python train.py --d_mlp=1024 --norm="layernorm" --rope_base=10000.0 --rope_fraction=0.25 --init="normal" --init_std_qkv=0.0234 --init_std_o=0.0 --init_std_down=0.0 --steps=3390
MLP neurons of a small language model. Each row is named by its layer, matrix (up: input weights) and neuron, and shows model dimensions 96-191. Each number is 500 + 40 x the weight over its row's rms, rounded and kept within 0 to 999. Numbers have three digits each.
After each neuron's rows, "fires after" lists the tokens most often just before its 100 highest values on Wikipedia text that the model never trained on.

L5.up897:530589513443464521468512525511521549586444469408488465481438540544543501494491524450512508547420548501483466456521516507436477506524567432543479492502529595444460416485457518432458509457534540449563542465568468505523579445482486490486534476483509514506489498462526484498494549521464431517
fires after: " m", " M", "uf", " Mar", " S", " in"

L7.up118:485515497515513478550429490589524516554486421481514574509469467523505489504503452500445500529477491524522545583516493444562471506486505524480494551548517513601507488439527542579528521473473540557523464505504513513482467477481497496541436490496494471546508499474508478454550532478458562504
fires after: ".", ".\"", "\n"

L3.up90:461540510497473469450551544510485476471510547533475527432611528576485569482522446531478454495567473518500549494525537438481484438513502512514394518492443484519544448490510497486496494534526585528520517504494557499433503540446464475542488486542497444508522536550488498473516449478497434475
fires after: " P", "P", " S", " press", "iv"

L5.up458:462505484488486563431531500460517530645514541424433455532509472556514561602500507497452579498520375471513529557433500438527484575526553448421492441437505440519487513453429522476487519556445480469505522462535481476534540441494505520495514482511552473489478486528534478455451535624533532522
fires after: " B", " P", " Br", " p", "B"

L3.up228:447525458484514533511531518467480504485560425499507576609505529517510597503496500448464460465456483434481477535484488510500474528489480449454480391486461467496546507462500441536551498533479497447491546487537489496533538487525475535573503540559471503476556533542591510467488536492486434478
fires after: " B", " G", " ch", "B"

L5.up257:467485518592526432523468510573592574554519492490455503454451478479499481513486440522462491569475480454521509555532493567497520540525515497535533427522498498461473560518476506510596479445487580559536501501478472534487535506530475484492469507534483436454538528536544518474427496560480526489
fires after: "1", "2", "3", " A", "4"

L3.up87:448442486548538488470530440456555506574485411529466547452515525519534469461485530499548523514456429506483471579524520447475545510483499446476462454514494556592472483492526477509483497480535446520509537546573422453575548508485549524495403494484517450452434539505565483537531455465536548474
fires after: " g", "G", " G", " M", "S", " m"

L3.up543:494481479529541542554543485544544580463528496509490474541411510510475496492412477427478534523508521541492512545550514519470457521504490577505528500464479539474534500495467523566515532440503520500515536527547491471519474520542449612450540379479517469542522499446491469498461520463459501485
fires after: "-", " (", " \"", " O"

L9.up757:604487493480597480541457490493495545454483515511439496515489490401500508508496451509478513541488414490527498535481485416463471511498520535475511506455528527545464467519533503498538544512454552555508550522507526471545470531509504554525553500453556500510495506493462421540474530474450541507
fires after: ".", " (", " \"", "\n", " M", "-"

L3.up744:461518473474513452548499557516498494476542552526460457444496537533488485482481506537499489526516387527533476510517491455417615488506501476492475530498576434542493455398501485494525505561446425523506552536528545492493518456455464558556501521468491439492521460583543494415480494537536464504
fires after: " s", " D", "P", " L", "C", " S"

L3.up2:480471506458511529519539509601505513545544510448572536537471493508469503544480471510520421514561446525539514468511478461522586530451475463534518462498500500468533472541469494535500461509469477485513490530555535494481567528513518496409501477485513486493527514435526453485500472541427470405
fires after: " c", "C", " C", "c", " p", " P"

L3.up412:492494497486482473495526519571457469481518503483427516560488542451479474503463592487513480465558497469483515507469442544516534511444520453508490487513475493500480521527481436503538503443526523487512517473451521576563514496476500485470537538474546582535510533476423556539487482513521539583
fires after: " P", " M", " J", " p", " the", "P"

L3.up701:528504438414449463444555523467502537512500507519509516489540495553555499594487496472415522512497454527513553567516495530499424466543491499460486458482508466493538558512422476512609457532497496400500571497493562516537498503438526537489474459477464410414567485563538465503518534519472517469
fires after: " L", "B", " B", "W", " l", "L"

L3.up989:466513508514455559488492554472493531488503547495548495525509456499507560472423440520508534459499523486509508521501487522504492483542471439558483468500513470535502469539411533505475562545571569449437532542528495560575494510505499481452480503549539453504533503525487533457483546566511435506
fires after: " F", " W", "W", "F"

L3.up432:451445517547529488510540553511452540499492458463525582505500593524551574551515494505501438415551473533521512507485588543479500483533458517400503479548465502518589458499569440497557461466422485495482472598438538504522506462453435530442519469508458493531600495494550414487394459473435472498
fires after: " c", "C", " d", " C", " of", "See"

L5.up282:560480578465434473528429608522417481558463516462536416560515512496509545469498522486544508525513492525525536514434451524520453547560479412521507526451464567494471523501524431494505462506535497543522489501516447519515486493515564452477487518544553427536482620437490478500490533543482508447
fires after: " K", " p", "k", " P", " N", " M"

L3.up826:513482508447495539494539529528457490458553524572546526542527521484500565498487555454488405411520578610519496544588543485532497539491491546516521433555363479479493396430535493509529493525468465495467529557505461498491451515450510476507535473489548425443451503542597553459488478435448495435
fires after: " B", " M", " N", " L", " R", " S"

L10.up732:460462464483498534491451455508533509513551486487510435462520492454496583500615513501507515565479469486478572451499509543468464466450525526484480537503463527512461514470449493430463437529513513513513450522519481597533561515476530598509493450531550524490530535522536498417469526513515585528
fires after: " c", "0", "3", "–", "5", "6"

L3.up667:479473475541488560562516491534485512515477463536440556493465572543502560508499536454529499491528541509465517511562481527511548498465524548510516505445523516510514463482507512443465481442501463478499496476565428435507470458558538491504431493505470480449514423524527495489454516481496437467
fires after: "S", " G", "-", " l", "1", "s"

L5.up835:492489526508502477477515532472511541487535555474447531528529497537543392507443518457550524530428515509502528479425480544421473439523535557534570545526498490578448404505509501523562521607507534475532491476569522524499517573492525423472510557499498523476393549402509587502469502582499513561
fires after: " m", " M", " al", " E", " S", " ac"

L8.up361:496503484497536494541502492541586466411537464524476546435470512526514430480528512502492505486427522486476584474503532558527527505546574518512478462568454492511510535520496500481459519490430525475520559561491472531512570538449491492459505420537566462404617508544499519445510513519446456546
fires after: "2", "1", "0", "3", "4", "5"

L8.up607:569530535548510536528460537498470465441487488474516533518464490549486528522531454489456420436511486497503496577512496460542538461484460588488484546556524403544459520500515491520555464468511500521492484457547541549492508509508505529510444398521467507480534503571481518474477524429436500496
fires after: ".", ".\""

L5.up837:525465502478499489507540472468460497544488604475511426501506579496465476564476413447502558529464524571478464507524505503447432470498469457492510436555479485543459490498498477500481534462582477531479527498485500526537506565458570503455527506470590503484487451470507467490439508564460461531
fires after: " M", " m", " W", " w", " over", " Kent"

L3.up26:502517501533498533500521504513493535515465487540476530522491474531540560496503463593539464465550507493511532498497479463527544518508513485493530476465482498474544535483474463457494498494554470473532469534491575503508502502483438469404507447427485446539565472533450535512463533508473567490
fires after: " c", " p", "C", " C", "P", "u"

L5.up782:584517517490452485501501470567505504494510515483526409426556558422566482535495506501490464550519512595479442477536517577479486539502515517534563498473459515512472537507403514424541481494587518499499506452570519530512473495498511417489523489522475514506472505483553426493513462494495533504
fires after: " T", " M", " m", " d", " w", " N"

L3.up16:517521496467542517511485571553542450559570455523537466528501469572526526478486488514493547538454501526600461493485554470596486511536487504471534498484580524470532572457500528448547491487486518509461541529513498470546555538445522542581551513445458404480514463531487530531504497531577452495
fires after: " G", " the", "G", "ut", " g", "E"

L3.up139:501521524537455546426547491475457449516503507496438585501492525486466512497538565502489565533484488566489423581490500434532489533459495528496517447522378549474414473542426473452477491506489556524477481509486478539454527456535479457470519561456499497499496493502496539510480455473490519492
fires after: " V", " p", " m", " S", " B", "hen"

L3.up842:596499430512444549462516541532518426512512534437459465455423521488520557528505507508471556500445531482493496513457553512521471504561462468497520466500500511540521465556413504461420493440513542478519481519504445551560513534498500541515486494522479494572438566484505505485533525467510536443
fires after: " G", " W", "W", " R", " Bl", " w"

L7.up297:490554558518502484572477496600493487477514455535534570442482473497467433500523551502523514460526503539522558554523535423487499444494548531483480521555543498542511475461494546533451500486429546498469509525463555484482500480489486472550496525466527452531465487449526547422456540448528496515
fires after: ".", ".\""

L3.up259:576473488459530508511511553509462506489515466594488446495486471488484528550476482426530514501456518521520425504529403506481449520517469488445528488490489459551495495509395483543526523519558503424490559480567560525540487508526495505528448557506535480482569477471487486454550547530426582459
fires after: " L", " f", " F", " B", " kn"

L8.up836:539585557466496504575372556535435527548529488513496515490422490492523516460465581498482512485503524430513580529563563464515501489462505549530495541486517497532544505468502505563506535459448517499500491509537501510450482532478579460529391505475520493503493533446529524486537508494494523542
fires after: ".", ".\""

L11.up703:510506461486512467446537419455500480513472451517516494512433442475498590551495539435456484560452508449521493444522459534451364517509546448535539496438525526547536533432487482443509455558529522538522460470443525485451508515456457505574480466482513500527462483511501480503518546521531572577
fires after: "1", " ", "3", "2", "6"

L3.up979:498438577477534502476561493491469591511555519490432523601462525509502526460539487572584454490518447505493521523440479484459501476494515522550430471532480516480551533536501448480518457503437411535506538557519471498491454515495525483478561478509492557519557466484495513420445545537465509519
fires after: " c", " v", "C", " V", ",", " C"

L5.up105:513581454520526481488500628497509499567539485490507443521533573572491520492438498501475480543500452529487561531529453564509459541567524457530500471476497436445553495485497490494467475571518549511465497592600521486504445529450529420520512521567514523478555468469511574493486504504586513500
fires after: " P", " p", " v", " V", " C"

L5.up80:495465520531498587508489518520451441421469514510538457552474535577515515470434520518551531452481486517457525541511428489473524534490516475574445514514452426543480465470502442487463498528519509445510528453494439559541574463480422506540539500560528537507580418543480541490467535507499541451
fires after: " K", " P", " Ch", "p", " p"

L8.up275:537550555533533582518518500531520423433420469469531523426502530590503455571491588485510499479480416588484504506567545393508476509460486515473480511517566451543505494514480465497520509445398534497509512577514569517470520559469432489582502475511489430486487505443481496402586566436532568544
fires after: ".", "\n"

L9.up806:538532557472416474454537516543512538495488484477545541517450500416520355467565499511479503489505488527463493471447516492509435538469419504486547498493534544542476444499506438561495435500456507532467461462570603548508496469534491570487559481452492553512551520503573460462500464505494518459
fires after: ".", ".\""

L5.up291:511496500476535508491475523467598544612536549532468443510497533489477567494533498481489449501508518497477553446494521484561500454462511500475525526554495519569486493542550490473460493496512514490493464483522484499493494455488529521525492495352524487549453524478487558452533562496517513465
fires after: "0", "5", "3", "8", " m", "1"

L8.up692:513555471495467407529482482538505496490506505548522576479508461480506479460551476530462496484450436469463490578467578469515433498576500502507579582473511460518502472435420520539555494448498560496451554555511536513520469475493525511562508474513577530509515538461525426470561517533487502524
fires after: ".", ".\""

L3.up891:497507457522432494492504500464440455480493531490493464512505466491531460447480529493512519552487520499476450531463522460504543574469542498538560420465454556478512503438491468561461467580484464550518493462498443494523506551478541549518467509545532517506546539586527571546516468439475497392
fires after: "9", "ch", " M", " m"

L3.up830:499496473501515488442480543497460489446466535485540485547490501475503531494474597522507481511544474547517454505425507488575540520491570487486528472521522462424557514503449443582483542506527462537519532503517513523505480468453465554501475446577558502462524538505493491468519481557589463474
fires after: " P", " K", " p", "P", " B"

L3.up530:492504538535491474418455555500438461450463537464453535492459485487562494535489511525488465448484519459517526563483506525507508542543636451543507441519463502483498527506524486561559582517451506514493470590571562511471526491518410517514489495510531528470453611547490607474536525496479531511
fires after: " M", " J", " St", " K", " H", " B"

L7.up872:483515488478504450502544434586534545500427467470476523523503485464509444519570472520516496528494447539496503535477495480539462555469491600491492469534478526574476461469514541528513496494497503539527446450525533547491471468485482507571465371471516484522575520427541522535509540481513532505
fires after: ".", ".\""

L10.up80:559470495474450548510517502527529507509488469514466483504441455512514530476514509432521490426528431537427445508418452528517490472480573510495529507498556554496539503509489486504467475508485398491552446539474457604516548530515460499500520457498568434525531501525449572454533521494459461532
fires after: " ", "2", "c", "-", "3"

L9.up230:565439519509514495536476440575533531532486442494455501536475482492517489491575507493481525431501482459531511526488455470514531479463489527506414491548495459576502485493517512464546508455539497471404428494479521547475537460522511473475464446473486515498564541521476439550536542479531453470
fires after: ".", ".\""

L3.up402:476460529450471515471531524469527542501499475501403600446499519464470464511499550495479505606491467532488532558510527502449440536427503488441532495468523504534431535535489500552554452541544551425455536493480499476480493477520526541590551540579567493518475495435471454454452558480502497526
fires after: "\n", " M", " B", " Z", " V"